MLP neurons of a small language model. Each row is named by its layer, matrix (down: output weights) and neuron, and shows model dimensions 0-255. Each number is 128 + 32 x the weight over its row's rms, rounded and kept within 0 to 255. Numbers have three digits each. A neuron's up and down rows have the sign that makes its largest values positive.
After each neuron's rows, "raises" lists the tokens whose logits its output raises most directly, leaving later layers aside.

L7.down463:112121095140109158132149142163109110103126125124112139125115131119189153112188117136154128090148093113093165164185130127145166106096159072202109127094116123158147137100095068122140182099133108102138093076085113076075099145116170168086157155140162109184140114164094129090158082126115113160096122138106149129159121208073140155090128121059116073130067109138174121136081124127150116124078104082076141126121170097130148103143168115106161113155124116103206181088087120144122119139116136130141177133159206105092125153228116076112116128116111178106075105108148166151147139127131151017111132148126143130133151174150125076100074077097099118133123127150128093121139095100144145158162126162138129135154204142161147079159132157212119128161102119145120116191148167139162142128112152
raises: " variety", " form", " range", " number", " wide"

L3.down783:127201154086113118067089126099089124116169101118137079145175116110168156090108153202091159106204119158084115160105143155065162095134098172137142117066061168115138146147126116107104088094177212117156173131106106154129130130131091127118148118197107103138129073083097161098159136137138150105146140145169137141153164140110138037154116144108116155108121103163158120143142086079165153132063136095059146116126119120133195146101169083121183085082113115098072183139139134143119119140169067149070086092148164122109216099072155131150070148126094083058134115127085083092182141183200086109181189113172123161131117147132157114171140152128093134143143152174153169089130158109148170104173181153142143057100089102079119159113136172104070173134104101145086137123137144113130120098156089
raises: "ge", "ven", "ited", "is", "itor"

L7.down189:060114134119181090074126148139139171094117139108113092153159107122112097124126123092130144124162135157107130085143072103187131106150078134119199101124108141161184102145145068122084110108086140132136132134118157191157109095119083128067182156137122233140143167074142107182140164085088102097113141160093078200146182112120136133093111201107177107146122109160207112135097065130130158119178102108118154162141139154099106101091149131127181163156148092123110148131068158163150159070140142100168100179148116146169108128074138152087129126093128144098110103113111139107091091113159134124082081101105128101191183161099120110129121087153155157118106126135115079156102154128119160161091129155077114164114164172106107093160171125139105139117194163136157181147040112125168114120150176
raises: "hang", "hara", "ho", "ham", "ha"

L3.down468:165081170164049165171108101146128161152149125080136106164116131094123107159139111087082128101143152195124160094178115096131069093123131122115124131119153174080149114131149165161097145123112123073168108120054139160114083110188095172117117148076123165164110105138122146157093183116108116090153136094116152048139157101117186087116141090142118109167079133140110184070117076108149070132145118112196114090138089119145175113118083113145126172153103158123032132109103100168128076113151104138125140143112141112140152124136144141137143072161164138162114107083111128137171164101158154169181112129146094093099117176142183164108098095143130084138096138194148102064061160198112135120135115123095043101124162146112097158116141168105130084141191095152134103157135119164138174138143133
raises: " since", "um.", "az", "ang", "um"

L7.down1285:075123138178154109135119135129122110120187143091099137105098126133109062140122142141162205120096129098167131122156108126179106139098144115097127138128125131126166187122073144100099136127158088133174175131110132127120107095141120093071126164114133104093255119144073149090150083123144096115149119126131120105138013107088071126067143138105098148108136139229095135127092064094096146131137107172119142109085127141134100159185127087091197069117162112113110123133167103190100053097216093126085117107153186133152148156112158106100115136197130119148160109148099092120144169110097117077153210158142092141158186119150207132121142135085147068122188139131173146132148120122186125106157185119138121145091071160156118155118133114123133149111116082123118145156101128095142152066120159
raises: " by", " by:", " By", " handled", " composed"

L7.down408:117147113189113158177088112092169090141151165125119118061057154111121092119131123113127128096160121151141082161179142100190132112073126156084134070118132064153116160099185152133180105088138172110095096080133120163120167109138111184104134126112100104123159153078132130104090177125153102152160149128171125110137124166104121147095137152102130120072122107205080109173109113099089165137108112144179073135128152139110109114121100106152173155113113159097151116098114080150118108085119125100123084100139154174205107154138170185162129130128176241120170121171109130164101105111112071125035093110118108146074095175147094072127103084113092159130131105123155171144120134152118120093108065105125135130145132177181132121131139142119143154133129076095101094143138113140114176118075105
raises: " He", "He", "==Biography==", "Born", "==Career"

L7.down523:113129101061121129122107179169152145098093159163107129155122111152180102148106075116138156158103103116154088145097169121162155131107096146118137180079158151139086144171057117203061064117122140150132133064110111115132124127162109112081207161148116183143146107185125132148082105148126149112137158119084132121144117091143102142099157160140164151164132092133099161127107131138092198128127059145149083105098136129156109094096152147144147092229162104103086190069100167111179148157098115167114135104121061178144142151112137153194132102098156137113101102100104140179126107122141130114129086157119115129067058169155148123126194139119073090162115047127181118109138106163126128174152097114195053193088176097144048160141102115111048109101130157098131123087110142142132101151146090
raises: " (2019", " (201", " (198", " (2018)", " (197"

L3.down41:133094156128106131145122162217121071111159096158102083193082101100082124102176083126127159093128108179132119168074070158091146110112141137107115081101104120127116129139153096110115185131062075151140067132143147152142109109102111076140129044152133133105124118158117132142152050139105154165184137115178150166133118157080116079139124156112105099147073140148187161072101090143177071158148107135188090117106135112148057127105106107112092087078102112089156159148103148184082115143152213106171134128118101143052153162087167170115186114133094088137077138096101187117122130119142113108171102073100119127116113147127131080142143106102128121131128110103145133104089069116080134108099146133135136087099091114056125084115128113149097162138139148143082145129064155122161138151136117
raises: "way", "w", "hr", "bert", "val"

L4.down1175:144136134169146084129108144198090103108143134108081146099139124170139132120094126125116107201130039104169117165104124086049094164145091131149122136158189127146111105152155172154168152097070126169170086149188153141133151135109134142041089115126168103110146138207130168080096074117090110172106126130148137115110091190178173193083166146093127135115126096125114122167139140125147127131132183103147155158095089123127185079127122158097093121153162106216108074131082143111109136118134089106134158066074174112150141193080084130191145082138101131093110149140127155158192096135163129158103064136136060156151148136156145048191107175120131120096061136139112100138139096155140205114168076146153125106123134220145138108181095101150099137118083156135142076091132115143108083113132144
raises: " of", "-in-chief", "ial", "s", " known"

L7.down91:107148130157050138126141151129104103118095146129152161149104160148173168180189103116158123120105151107160092119194160120122098129128209103133113137130089140086144089098113111101164088143130135146179139162135115175126143113107134143135122100139144135143189143124132126126197123096111150169073068144132161057193124115153052077118180113120106128113091106110120081082096132121075121143139116057117114140121131153101169178091135155164137103090103116166132166087155111183073174042060139139207162180103108126178106096101152117156122183109174183167131149147115130102056108118183152148066110170129119071117138156144129140115132071077114083177109078150089120160120146153143163114087124114156127093137183107109099126133123152182119083129148057138124142151135072150115083130157127
raises: " home,", " home", " apart", " space,", " space"

L7.down225:119171133158180197091155110064080130125131109057114129153096099137134123106144155132149151123116172140103144176148094153123095173189078059137121129195142082110117152157110133157153133127176108169153134119153179160058150161144078114150114122172168102108132078123154151068130119183145161143164166135186170107130144157169150131117093169118165133078200111195091144148177134094123134130090134244138147129156146169092111073077136071089108076105119168100129114179074151176085143112095147089099151138098107146059108174105190133162084060137108125112117136130112108110121133180162079064093069157105129152154135152128117139128146088124055143145116121122166176082120192101137177129113121111085145149184119112137108103145122159106123083159101117103109086111140181140149101125144105
raises: "ctions", "ction,", "ctor", "ited", "ction"

L7.down159:088119148158112137142119081128138119111066120137149081114114092182101124120123098090144115144146185163177197193151121153097130060119135137124091121122119111146091054130125127084129083143087132127132176128136126149154125073185080150105175140138128129149102148119198106166084117115081159134094121124131127191135124125156098132175141121116060106153120116118132135105119131139217123149143107131133116039100079112066096128097159095155088076118158091120045134144078102090154133112179104097147135071165137085092108200121123165101109153144145099134172083065149105149122140099113087113120143175077149126144134126058175128154143132140105117164144161121184149154042126089106114215117137148074126163035144078105109118134090112063102157129107115136116179097099102097082139130089098
raises: " next", " same", " December,", " year.", "uth"